config = dict(
    num_key_value_heads=4,
    bias='none',
    parallel_block=False,
    init_std_up=0.0358,
    max_grad_norm=0.5,
    decay_shape='linear',
    doc_mask=True,
)
MLP neurons of a small language model. Each row is named by its layer, matrix (gate and up: input weights) and neuron, and shows model dimensions 0-127. Each number is 500 + 40 x the weight over its row's rms, rounded and kept within 0 to 999. Numbers have three digits each. A neuron's up and down rows have the sign that makes its largest values positive.
Before each neuron's rows, "fires in" lists the words (lower case) most often at its 100 highest values on Wikipedia text that the model never trained on. A number after a token or word is its count.

fires in: "and" 48, "5" 6, "at" 4
L5.gate184:488493484501547490455472472499385517547512542518462476506523510440534496517549422469472523480519490545562553536481500458478454492496535431413405475572516463469493467491469502526501535426544524535473432566505490506493471559559456473515512550563488535450467563488454530467513482524460452530509518532447475610557446521522490462535494529553419556485472541503507530504457499477469538485504
L5.up184:540549440468471515532481431479489514536517486563515517456479483557531537491499509489488455508427516574531499533510460557542477431477512489513487527624446511433516434514542545541497440493545446482499504506504514583547595491563490556463585516552410468439514563480507531537516524490515411552528495450510492565494477534515537511497556396460490493477467493506490502432524514528530524570522

fires in: "2" 18, "7" 15, "3" 9, "8" 5, "6" 5, "12" 4
L8.gate183:552481523527491552471516486472542518561479441441440500435511549484583593525522478500407542575533581586467586545535543481474490536537538483463508420533489466458503530511508484499494497503508488494493517526482458545480509486463444459499531471559457507586516484459465432404516511515512544553457507559444559473440515498473521544472527511527466542536532478515490562576483469494459535545528
L8.up183:562470434525539559497532527448527520581424552472487403544476486542483532573499475491483624471449497515473509539515491431501462510543510495493479504553445501516554435450447509522429562564573530557530469480547433447444513518502495520570471503489577488474524513459513582569500505456501515485388462573497550426523496525453541550494484539495468479560473505526478500507518448473483488521502

fires in: "can" 15, "is" 11, "took" 9, "became" 6, "has" 6, "may" 5
L8.gate430:478469528509507489503475464485473475513453522500500477565535473445451555470458452483536522462541504530514480532502507480518523431496456382428463459470494549397491406471432537581549549498416507511441520525543503477512485477493488492492598420504477485492473485535520526579487470564520510585477483518476507536482497472488538503456526559508507492555532453542476427539524537510561446475484
L8.up430:570509519509478426527532449522480516452496548505539504425570520504470561568485440484477541431472391490471486617475424531460521546538488473462493502455496545533556541506511570453460522564516520518481544556494499497465441536523537516532539556537535576465454488434422434526489521459467560511452501484461461534467462513483531490444462594528460451533521496526537587497438564542566477516509

fires in: "can" 32, "an" 31, "may" 5, "could" 4
L5.gate353:531495540442460501501554480518504491435508551577513497512486475508565532455468521406488557580467454523516475505511545503519507430558514499471498452512446511495484491518414536514437631428523522559428537422489434494494529467443436518570522482507566507492529568545517448547525490484539517463530554408460488578513507465521516504462507509543508510493503453521516438482485431454495541514503
L5.up353:543497477511470525508442541450495520536445472580454432586542464474594492516486490523506537505487566531548550531461445568508511513527471500509448422474550517517462508485394471479509454514493507478514547547487512515482546429435489581461514513457553577483440484470551439523541435516517385479463497466492470565512494510488517453427497434538512519562428497507468440492456527429531511468573

fires in: "1" 40, "3" 6, "2" 5, "4" 4, "7" 4
L6.gate83:515578487527480423544506501464480500415549545441591427433427550435516484461505483544553503395429460458504461524462525513525482522466511459487547501481531559509490457477518488501473483575566441486527468473464493462571533499514533469485550552497515467551495424575449547459536457440485423504570479460505443553518453542473484535452471500465529579488556522469495471524507469480479477472465
L6.up83:543432407459534571442520481538442476406613504537484511474547443480436450474496469501494545506502554500525508408501507556521594538499503508453519484493463515522477534550564596534537551483533486540432570511511477497438517452517497450502510577480517488510462528494533479517487494544471513580466431478512515507528436519466500472515514563537460447518559470489478567520486508513536533464547

fires in: "it" 38, "she" 30, "which" 16, "this" 11
L5.gate236:506496537568506619434433455425463507502481521524524544565563474496539544572419404480510545629473469520453434492462539468459501507468485464464548506520506507445501581475437503529506531523511494466487413472451453486483507471539568535555480489541452442541572473524488568573489541499484463545510543519486532531491563487499491539479510504509574494470530469515409488506569412476502478453519
L5.up236:521522498546465563491521525530461510489532509556532507531472460501523514459461480511533411505489508551566509491483581537532508582498424505536534559435521472470475533530550454505535484526501490510577508557517532566534516507538513531545481556517506413448525544508539533423566614440512486480477516497479566520534465476506482498486540467510508482421544471481429552473501435508388540501531

fires in: "3" 18, "2" 10, "4" 8, "16" 7, "8" 5, "8th" 5
L8.gate154:511478546563484562485590498459462506446430492436491450487506532514444495460442522565542553478547479522456496529464513524486529487521475448494485505506483443575485458486467463455570462561556417476541463511445466574450451504493503508533564475462500542499526553445439579549497511543459543524494533485443483532509481493546485477453501478510547532551512554588463524447450476516475515537473
L8.up154:553490431448502547544601483423520475507446488425511535479503502553499524490459421560507497506447478503488470445476520533532498492563548520524561472495470515602482497488536541527580470486472457396506514554554488492503507475454509493511423521550458443423541516496542574527521529466546491457474512415414556492517542500492458484457544562517499517506428465490470497496524491506567491497559

fires in: "7" 46, "3" 22, "4" 5, "5" 4, "6" 4
L5.gate382:513471504514530566531553494380455535448527508484550461449541427437467454469518467429487576511496512523526543537564490466556470532511576563509488478474551478520448528534476430476521475559531490458491535409521461444508497447431507514495514516483513580485533476496468501532480558500463472520505498501482458592439393503488499541487525462509486462466587525521466467491505499514506381534525
L5.up382:549472506544491524593592462477474505545610480492461487513519512540487485575499574467548525478537543498514435509464494579585462437436574511544497422497494487505439512535541440515468470547559481499542508495477474512461463554542498526528507569557467537509482549474573417511552452497509559486434452525500505537523476535521501506561484534544552516497534535511532545441422479544497463504527

fires in: "the" 96
L3.gate385:438503485519542411549537516538474526595447476453553403547472502490534513513529499579457546497512498536496541510471544494485542600499418509501499414545448531453434588448483458546529566554504562464487482463501468476448487560522547542508494506423480548472524462498530514514455516496513456561473498510501551477484521556524526487559532560531511506534445495482494476524532464546500495499547
L3.up385:558490448577472481505542446484440530419459486532482455487452560442470491467553512452499482455459561513594571494558504554441459534515547459429555549483510451467553548475539557535564514491529491449533521442475488489498501455478582509463508463492488511498481512495558502539534529503462547502441472523488485534537518515544612460527570506524530574537514466442526467466500547474497542485464

fires in: "2" 18, "1" 16, "5" 13, "6" 11, "3" 10, "4" 9
L8.gate131:516526437446521439462614485530477452526455605562523488462484520458542462488502523496468450430461463529464535590418499539559504591522516497503463478540539449486568494498528439550476472496540510509511507471482474553476534516495496459430506527452551445501478522491460563433487515531508544541467500469426439456431436446524473475480534453472483456520521523533522516487457489550433517438472
L8.up131:501391471440499553499551573509539552540479460486514485506534459551436484528445485456513536459478534587501534512433493498504462509483510522454502481540468449561524464488562469531529518512478537508489531518508508483530485537558582454457517558477558503419470555434486509537485535480544530430459491488492557593469438531463505391528529473542466486521491542502518482510558560565498435564536

fires in: "an" 85
L6.gate99:473432522477455507448537514544582546485487564526528555578513522543570511492532401474544520510488527553501460526489394493565480466517515590488547435457516476481472526435474513429505461536421541508451551520455492489491483457495593505426486492475544435471531440480558532486527556509477449498561527451530485558485490555497498464508467476509487503501524556487559444497478412558477540519501
L6.up99:556507462560539523432477514483543477497515558477528527542439558484535481525394442452464451490493437499509531500520438557491605533451507547497563472498451491543473496477459497511473528519544487451470557447511524422549389487516506506551502452559534508499555466470511485477455462475520467468485516493492503478490509490499420558547515515525447492574529456506527507502422510517461485461501

fires in: "to" 60, "also" 12
L8.gate239:497491517503510488508441554427504527510498487549529499521511421499503478482495555489412516432536475470489541516495453528490496496459375495473436543450489523540476429509475470475522506522447469499512602527490507476520500512496423464479532516456496450489549490448390510567437476469501437532451408507561463502419485486537526545447533556501517444486540470488499484418492478514472510540438
L8.up239:544490511504545453472474557529583490488472511487493499480528496492493520590436455458415554446461444526541451504527491514541483472460457425508564441507476550569483561551489547456466467508485444547433580503478465502505468523424482458567514519549438471431515440551455471472494464487445488424483511510436467535542505452477539559471455576565473552508447511557533484536473518546503556547534

fires in: "in" 44, "would" 34, "could" 6, "did" 4, "were" 4
L3.gate396:451479485532485493536535564519507505492374518478548466396530531506526514521429478471524470530471518601519504535507498489502462498543530576460453498437510533534478585481497496522489447486471444517462511560483422507478552518500435502515459519464513447489488457499555564547509559495438434504506455466467486441575474460411511439544500451518521519517598502513486499473560482520510464498512
L3.up396:547492449484493483500448458539492545470526497533472477477445509516498469479485466530421548515525544561506563440452491586471519504417530504466446502502451544463496506469501448465462505464567543483507568519575553544471545448475546515442529513496449504454518474462559561495467526519523561550486487484529471531471523484555584515532528450483492453516525508529506441585465534526530462405532

fires in: "and" 30, "who" 25, "but" 24, "when" 10, "which" 7
L8.gate124:531574549501439485537465484461465529520523462494531466480472458535479515472498419547421535481531483494573523533449493501531488529482433471489481533494518464546465546491455478492600430537489490492506498529558441481414509485497480551478553558521512547531503484587420524557513557519509488597585472541444547507437484485513527515479558515566553479481540441531435544507477444515481556485437
L8.up124:470513495459469474501514442514541559493505474508467502527452470565553454528491496509486457584500473505578443498546489492436499476497515506504523588536504497473458448505560460532486509424515509481501576539501517467475496472531489531497578512539503544463476556496542511509432481464452484483489580539497486536478484506414447465438528367417492507519441467492456460531526462483491517515515

fires in: "it" 32, "he" 24, "they" 20, "she" 12, "which" 7
L5.gate356:566458563559512474515464491452538563491513497497467551500513454550494448504437481434503515543466409499419471525410433528536507480500539425526521512423598517523462552544479523539529489543570444473533493555477530399484481483447525530434476484511551556534522428510543524512499536464476484574525520544527541516472482463456563441511550493484431511521536508552457511513527533555406492491500
L5.up356:527513524535490536501560456390492524512496512521603510518482451561474491550522521543475432506518511565542458526541556498521457486519426442511499605459513467477521476525527617533519443541433493461479537452501525502488487553551532550575531566513550497439523471529462461521523474541551439490487487581483494466474465495476539502438506458496551482489587547433488475478495533554467509527465

fires in: "an" 45, "the" 43
L3.gate9:522491455567499436512552541563507479446449480525513502516537499484536504523504489465473547437471507561553515531538465511561476591492520521493494452466449447446489509426409572452523434502512499513475437541561513512416525450477479562576535560518496500506492466497504493466590560507554480539524542486491490511514518474496508476524556492504447514558486484566455397514520421450473476398509
L3.up9:520506459559467516504398514467458497534415530528513443542458521583461463520479467548503457491588507455515560466539446545489524478519468503471538516433517496515501517542428524491443577530536502556497647432510531477520491440551437477477516495501530486480532478456542444488536516495474481466447387431456418537527422537488503480523510490466466493496454473435529585517477526470524517486510

fires in: "would" 17, "labour" 14, "could" 11, "did" 10, "does" 7, "attempts" 5
L5.gate32:530396520488526537478467507584438551475518509543653556553522486468504460514533458497451566505570495528484461542520474519527500483474484471481465470431452543476433531472425516490486454399481474518547472557520529501519492532451580498527480446534477489472536455480563519530496472492538543516547458465443505577496502422543539457573533481565511453505555509474481458446507495494540571571518
L5.up32:529482520487506458479512416492478476473447481535496514532483489451454427446427569552492469455523535471562487466546463495413554480553501552562441525523548548456477514504478502552512496470491491522493546500494517533516530533592516454490499505475447530476461435532492522471525482481563579512543530478500536556503521489524554410510514515489515455555509479456441508563516451503519594525488

fires in: "1" 42, "2" 24, "17" 4
L5.gate39:418475493554449490504484506538464533509539493531515518510585503511511512532486524501499482445456551545442442550481499594494501662465452490493464469563520446493497517502541469571463518537528498463496457580521444487503523544535510542447480463584495498572567439524522494541439528494519460492507527511506552479496463486445552505563491507470473569498446540460503481494510541515488423512449
L5.up39:534420448557511532498482473522481449448468510444488485459486410474525447501481470530480585522463488512514482509526514470500529519549502571482431474486457535540506466526419422468491479558555494556534463513513454463499504532460482555516478431519490509530487488572476520538550529469472508558390577455535538418545463457536443413545528464457454476532486456541447566461596523459449492522482

fires in: "would" 35, "can" 23, "to" 14, "will" 13, "could" 7
L3.gate163:518482445526450501577527536516491515459446499523615498462522529493484483474409430405457543497525546575492533534516570498444509500449506506504467556527507549507491519495490519446517517470586513524485509497591430512503477522445523530475454438504552533426545401487521535552481485433519469519467470507598486471512511442505553442484551533514547511458472512502440467452582423534508515456515
L3.up163:532440506441502453466477539474483495522472487503506545439537493561470522478401423518514577505484488473479560565468498483530519571492496497532455448547498474532515472486414539505509446405469487475463522557539503504435476453500475435509479520537537464497487479467451518477524496429455500491417561506546587440520529455492409520504481521528456497469479515438382503522518470440497502526475

fires in: "david" 14, "can" 12, "will" 11, "would" 8, "has" 6, "leaders" 4
L5.gate21:489452570476382456546463540519469446496426484446495488516544509422524572462484483541498549571517461520469521540485494464476548522543458535521531482515447521524509510483484549492527525511514558513503538496507420491478478461499502519527526465474449610560522449490479498517515491460511444558537511521476509525484548514523468498508568534587529408416506515558489500491512493444432587551513
L5.up21:503479557503473477583466491568565426498411511498554539468523536484485556480468449546443564543491488556449504541508440451451497488468498531505490490515498512526494494468535540451497513567563537567480524535449452453511506525437515488516533509491439564497477575476511507523487446483507519534553535497506476560539486520486425420411543556556518455484504499548540437500533530551481521533472

fires in: "to" 93
L6.gate301:481462577485442517542511524477496465505494508447490473557475464471531456602423435467397571490483434491564493576533557500561484478467480514454480526541553449524574483471480438555495525430552521474511519530533471496547529499568492451543481463468546480513478472515540449547499426517473445566484514515522489536530464494499545503447417554486545476451474484536464554562608460477484545504508
L6.up301:478502537525565443520441534535515465448442479475465438520462476496522554494464451440448562476436489497545508561490482396503570459471481504458446500470515537525562506559491504475489463451513451523566549523478507537485488529460478464479487553484486483452484436543466435455567489483480470496385519516521487445395444478473522556541564517549495588465439546546473476452513478498564487525491